Part of a small language model's weights.
Size: 9 layers, width 192, 3 heads of 64, vocabulary 1024, 4.38M parameters.
MLP neurons of a small language model. Each row is named by its layer, matrix (up: input weights) and neuron, and shows model dimensions 48-175. Each number is 200 + 30 x the weight over its row's rms, rounded and kept within 0 to 999.
After each neuron's rows, "fires on" lists the tokens most often at its 100 highest values on Wikipedia text that the model never trained on.

L2.up270,187,216,176,168,185,186,207,225,211,180,171,181,148,244,153,213,258,184,191,196,256,243,210,189,178,206,231,218,179,253,173,241,201,185,274,225,164,229,204,184,245,242,166,195,190,218,168,200,266,167,215,269,214,213,199,187,194,161,232,172,176,237,172,172,199,215,257,202,167,162,213,215,177,203,207,205,158,160,217,210,158,202,237,227,154,216,198,167,181,151,178,159,227,204,148,161,174,229,195,215,218,190,226,221,204,169,189,225,138,216,222,209,200,155,180,193,181,185,238,265,203,180,203,142,148,189,243,125
fires on: " m", " =\n\n", "\"", " M"

L6.up723,215,230,220,173,192,197,233,246,151,175,230,232,233,187,204,173,224,245,214,225,249,188,126,245,167,161,166,215,238,167,225,192,203,197,188,128,197,252,207,206,186,205,202,167,217,214,183,139,167,191,174,204,176,222,214,216,216,206,159,206,206,204,237,164,209,170,227,177,222,215,237,234,230,216,168,225,244,172,206,153,183,209,280,189,247,172,206,176,275,213,234,171,177,180,262,173,224,191,174,195,163,193,208,170,185,269,210,178,127,185,194,177,232,198,188,259,181,249,185,196,205,166,218,157,221,118,197,226
fires on: " the", " ", "on", "um", "'s"

L6.up164,203,177,195,222,207,128,199,192,192,212,256,188,207,135,235,217,227,239,226,217,191,209,128,206,193,205,155,121,208,218,165,145,199,206,168,187,133,215,216,167,224,186,246,149,243,171,199,213,232,201,199,187,217,211,191,189,173,200,200,178,214,182,163,213,219,199,170,236,170,187,188,218,197,220,218,157,172,234,199,223,207,222,193,186,168,177,199,248,166,206,94,232,194,207,213,188,196,227,243,192,225,148,170,177,259,207,165,187,201,256,259,215,210,193,179,262,211,177,185,207,226,174,150,174,242,176,199,233
fires on: "id", "ri", "ic", "all", "or", "velop"

L6.up9,242,199,189,202,161,225,231,230,220,218,190,228,174,205,182,263,222,218,171,175,218,184,167,187,164,254,187,231,213,219,202,185,260,209,189,262,219,201,261,209,206,223,196,137,205,178,212,265,160,180,224,241,181,219,206,225,222,190,189,191,193,222,159,184,193,145,186,231,221,206,188,205,198,175,223,234,224,209,224,246,230,212,179,200,211,189,211,179,177,212,192,213,205,188,172,150,218,224,258,155,266,224,197,203,217,180,204,183,200,228,223,193,182,180,229,259,205,237,114,156,201,181,192,271,247,192,209,172
fires on: "b", "an", "ad", "ree", "in"

L6.up75,220,208,190,200,223,199,205,219,213,237,135,185,213,214,113,226,176,168,220,179,156,191,182,210,188,133,207,244,192,219,246,255,202,246,203,228,207,176,225,231,196,215,168,178,157,183,166,197,195,236,226,246,191,177,171,157,209,192,225,228,217,187,235,123,194,130,204,248,261,204,164,215,179,207,178,258,218,241,219,207,223,124,189,267,238,186,228,159,173,205,192,177,172,226,223,204,211,127,192,194,158,175,221,208,197,207,150,209,145,188,207,200,188,199,234,219,174,199,182,183,260,245,190,221,190,163,161,219
fires on: ".", "um", " ex"

L6.up301,190,214,207,181,245,219,235,234,185,179,241,230,219,180,183,202,227,166,243,216,222,227,162,211,242,219,233,211,221,192,181,202,190,234,206,217,211,195,181,159,214,137,196,188,195,122,219,213,230,155,187,195,143,192,214,146,198,236,189,198,157,192,209,147,191,181,168,242,190,168,191,157,152,142,197,150,216,224,142,229,198,181,170,246,192,204,188,194,215,241,216,156,198,191,192,204,229,187,219,165,188,219,208,245,173,187,132,236,188,174,190,218,191,147,207,217,102,190,210,206,228,127,225,184,230,222,225,210
fires on: " |", ".", "ro", "al", " wh", " spec"

L2.up210,166,177,191,245,197,167,201,232,181,179,168,202,238,208,234,184,220,155,155,142,179,154,206,221,227,205,218,177,257,233,154,265,159,161,219,214,188,166,208,225,169,176,220,203,151,181,274,253,152,204,216,227,184,203,235,190,184,163,242,218,164,160,170,183,191,161,216,219,206,186,172,163,188,202,171,210,155,195,229,157,239,234,208,185,203,231,192,148,237,194,195,203,226,169,217,223,157,196,236,170,198,187,181,204,224,233,166,234,186,168,215,230,195,188,167,199,228,184,189,226,231,226,186,159,235,164,170,190
fires on: " pl", "pl", " rel", "ult", " Cl"

L6.up537,182,185,177,230,245,179,209,175,214,205,159,209,203,176,149,158,225,169,234,166,216,204,165,178,193,158,266,208,146,150,216,205,197,192,238,227,211,181,155,187,198,185,188,189,219,243,206,216,199,143,183,209,189,144,209,217,247,213,182,180,210,150,280,230,252,203,237,227,169,158,194,172,151,230,200,179,177,184,173,278,222,170,230,145,165,201,220,198,199,226,245,197,204,216,198,220,210,251,215,246,149,202,194,214,206,192,197,206,182,221,262,223,256,209,203,219,183,154,197,217,171,186,153,158,205,192,215,200
fires on: " g", " with", " f", " d", "at", " m"

L2.up127,196,224,250,227,194,177,170,156,199,213,250,211,173,207,154,251,193,175,208,252,217,222,200,226,158,197,224,197,137,234,232,182,160,220,180,210,160,210,160,193,233,228,214,183,217,189,228,155,244,268,217,170,182,185,174,179,200,162,158,199,172,223,197,156,210,208,164,279,174,203,211,211,155,237,243,196,176,188,107,155,255,174,208,157,204,228,231,206,186,219,192,145,202,202,244,214,222,222,197,182,207,185,207,208,209,180,128,228,166,203,221,176,166,228,288,149,185,217,194,207,200,188,136,207,156,201,230,176
fires on: "id"

L2.up439,180,175,250,191,173,161,181,240,171,203,174,177,195,190,189,215,196,198,230,229,207,205,240,214,180,206,188,154,192,197,120,188,187,188,178,248,145,210,230,216,192,256,217,134,157,193,241,237,199,236,181,181,224,232,233,209,188,203,190,197,179,182,135,197,202,193,237,174,159,248,259,225,165,261,192,195,184,201,135,156,215,179,169,232,155,243,199,155,207,207,232,162,235,216,200,240,228,206,283,166,200,126,214,218,247,205,204,200,192,200,225,193,185,200,197,253,158,172,201,228,207,193,172,175,184,223,195,153
fires on: "\n\n", "===\n\n", "==\n\n", "und", " =\n\n", ")\n\n"

L2.up658,212,186,248,242,153,176,193,172,162,196,163,219,160,227,153,145,254,182,241,240,189,197,231,205,191,172,230,168,187,172,221,173,204,186,169,148,218,219,156,187,208,193,214,207,239,189,187,217,198,230,188,158,188,208,243,217,210,207,193,189,234,218,157,224,227,209,162,232,230,229,247,237,142,230,245,201,251,190,223,146,217,226,160,211,227,212,180,240,223,172,272,178,176,181,255,221,193,199,233,150,181,179,145,145,222,173,212,227,227,170,207,187,240,173,155,273,189,247,138,203,241,192,231,164,183,212,185,190
fires on: "a", "way", "\n", "ap", " includ", "ay"

L6.up413,226,207,166,189,166,184,224,214,144,223,195,207,244,273,172,174,170,160,184,247,208,209,176,193,219,238,264,146,239,211,187,191,212,213,182,199,205,249,198,150,230,134,234,204,198,178,236,175,213,199,171,199,136,227,181,181,178,208,176,269,253,181,151,222,195,195,234,161,192,251,130,236,180,186,183,162,190,188,221,262,192,132,195,248,230,174,210,191,198,155,160,149,210,218,148,145,244,242,219,208,265,245,212,187,241,233,178,240,217,217,242,226,201,199,150,212,194,219,154,185,141,223,206,220,179,181,215,210
fires on: "en", "em", "d", "ial", "ated", "um"

L2.up66,212,206,210,171,189,204,249,156,123,185,169,201,227,212,139,230,259,203,169,222,205,170,176,156,185,198,216,211,232,231,192,195,294,249,210,174,205,207,149,216,170,232,181,151,228,245,241,173,217,185,149,190,224,203,181,211,196,173,181,241,146,227,146,212,220,204,246,220,230,178,174,187,251,199,224,165,216,210,214,218,170,167,208,227,164,235,231,188,196,192,177,175,187,198,203,216,173,188,182,254,228,164,189,195,248,193,162,218,210,241,224,207,191,179,209,188,212,198,202,138,235,196,187,165,224,275,211,149
fires on: " =\n\n", " was", "===\n", " been", " of", "==\n"

L2.up655,247,183,237,204,187,211,205,195,139,243,194,250,207,201,216,267,237,175,148,192,220,181,203,159,187,181,191,236,216,213,195,184,269,258,156,171,203,215,199,189,170,227,190,162,241,204,240,214,208,245,192,161,162,154,198,215,224,187,198,209,189,207,165,192,187,216,212,168,207,246,185,181,199,208,201,204,161,127,172,141,203,197,191,213,167,255,201,197,171,153,162,187,195,249,221,243,198,234,197,108,244,193,242,218,176,190,186,178,190,145,208,179,149,198,215,228,181,245,245,213,255,211,162,185,241,180,182,150
fires on: "an", "\n\n", "===\n"

L6.up524,240,186,229,161,171,173,200,197,218,184,261,181,184,153,160,213,186,190,170,191,148,139,173,203,216,170,203,212,212,203,210,186,176,221,156,186,186,197,238,227,251,139,186,201,207,189,165,278,214,257,218,180,242,196,215,167,188,196,173,155,230,234,212,200,150,238,179,234,204,216,184,180,192,192,160,263,163,262,206,191,166,140,246,174,193,200,206,246,223,225,198,216,191,225,156,191,214,243,225,226,190,190,158,205,255,203,183,181,175,250,212,198,236,183,169,122,222,212,197,198,233,210,139,207,217,227,183,228
fires on: "ic", "all", "er", " follow", "o", "u"

L6.up659,191,169,197,210,223,185,219,202,229,159,157,143,185,139,193,175,210,190,199,161,214,205,178,199,175,194,199,194,173,171,187,203,245,253,192,213,188,225,185,211,161,188,156,166,265,180,146,245,204,151,254,237,238,245,207,209,213,139,128,211,223,224,240,172,253,248,204,185,171,195,184,219,186,153,153,160,266,237,241,226,198,163,249,166,167,224,190,196,202,185,158,219,209,230,107,221,199,233,155,193,238,228,183,195,155,178,176,183,180,231,246,175,197,223,200,200,172,139,233,237,200,198,187,177,246,196,162,150
fires on: " m", " M", "old", " with", "om"

L2.up121,154,239,205,231,207,153,195,245,198,176,153,191,195,232,179,154,153,223,156,153,178,230,203,168,174,184,287,229,205,234,186,240,191,186,190,200,158,226,213,198,216,233,175,174,220,188,142,226,198,242,189,158,177,211,167,181,214,137,155,166,167,167,171,155,220,195,130,181,183,240,197,246,169,204,220,244,167,177,172,252,194,265,213,196,166,157,232,188,230,215,196,179,199,175,235,219,176,238,189,221,218,203,240,181,212,178,167,222,179,247,170,185,195,253,200,210,235,181,165,166,221,232,201,172,194,213,243,212
fires on: " att", "ort", " re", "ver", "orth"

L2.up81,153,249,168,162,193,215,188,221,205,227,245,219,242,152,187,220,108,207,195,213,196,156,182,210,137,204,157,208,198,176,204,166,211,137,213,217,173,126,202,236,199,138,218,182,197,243,174,175,186,255,192,232,198,267,164,265,232,284,236,188,233,209,182,199,238,211,186,191,210,178,218,208,248,213,149,205,223,235,125,221,182,165,188,203,192,194,189,146,210,187,189,240,195,177,191,206,197,202,196,182,208,216,205,193,199,224,163,177,228,229,200,189,211,186,197,182,168,193,174,249,211,187,239,200,206,185,207,199
fires on: ".", " cons", " sp", ".\n\n", " rem", " comp"

L6.up633,185,192,178,224,173,220,201,242,217,191,225,201,165,185,193,168,174,218,215,217,159,175,139,237,179,224,190,234,237,216,257,185,199,202,203,217,186,224,244,203,254,232,244,165,185,176,204,211,194,184,176,147,165,227,201,273,192,188,182,219,186,174,131,174,219,161,262,220,234,191,204,209,220,218,176,209,186,176,196,205,212,205,201,211,219,190,155,179,133,180,190,233,187,193,180,238,192,269,219,182,204,259,175,169,263,203,156,181,214,258,145,165,166,256,168,253,187,216,229,182,163,208,185,273,200,188,246,212
fires on: "ad", "an", "i", "m"

L6.up432,232,168,199,185,183,166,231,197,179,170,217,182,218,221,229,193,220,163,229,215,212,170,177,246,209,188,214,191,196,198,262,210,173,178,182,156,151,181,242,213,218,205,235,243,227,231,219,186,189,175,194,221,207,187,196,192,219,187,198,202,160,155,235,170,169,230,196,152,214,211,175,199,210,220,239,197,191,247,200,215,190,181,225,147,206,116,228,191,235,172,183,210,150,174,179,236,157,185,200,271,179,167,190,239,242,245,176,249,187,261,190,131,188,238,250,239,154,204,191,177,209,195,220,223,173,191,207,222
fires on: " ", "ce", "ect", "on", "per"

L6.up766,262,178,212,197,273,230,251,236,222,194,249,133,215,226,191,176,210,193,184,205,261,231,162,242,195,144,193,204,188,226,176,176,161,230,230,149,189,224,180,163,179,224,244,155,225,197,188,177,199,214,191,257,181,199,250,169,177,195,193,207,184,196,242,182,247,202,220,181,205,189,225,156,189,198,186,216,196,235,167,203,202,172,173,274,208,180,191,216,160,203,177,186,160,175,196,248,225,203,224,161,209,264,230,185,168,187,186,177,151,174,212,246,224,225,181,222,165,234,179,182,195,237,231,161,209,160,187,183
fires on: "o", " play", "l", " (", "ot", "ame"

L6.up39,241,173,198,219,174,244,186,204,200,193,241,165,192,147,136,191,209,154,206,214,181,159,165,252,201,181,219,163,196,200,184,205,218,234,218,232,217,238,142,148,177,151,208,184,158,189,228,203,187,197,168,219,193,212,224,169,254,234,230,216,186,226,233,148,250,186,156,177,286,213,213,213,167,219,187,279,205,250,188,208,236,200,208,214,233,180,225,176,218,195,250,168,210,142,233,185,215,168,245,201,208,229,203,209,195,234,158,221,194,176,193,155,193,150,214,207,198,209,165,170,240,204,218,176,175,183,206,199
fires on: ".", "al", "m", "y", "um"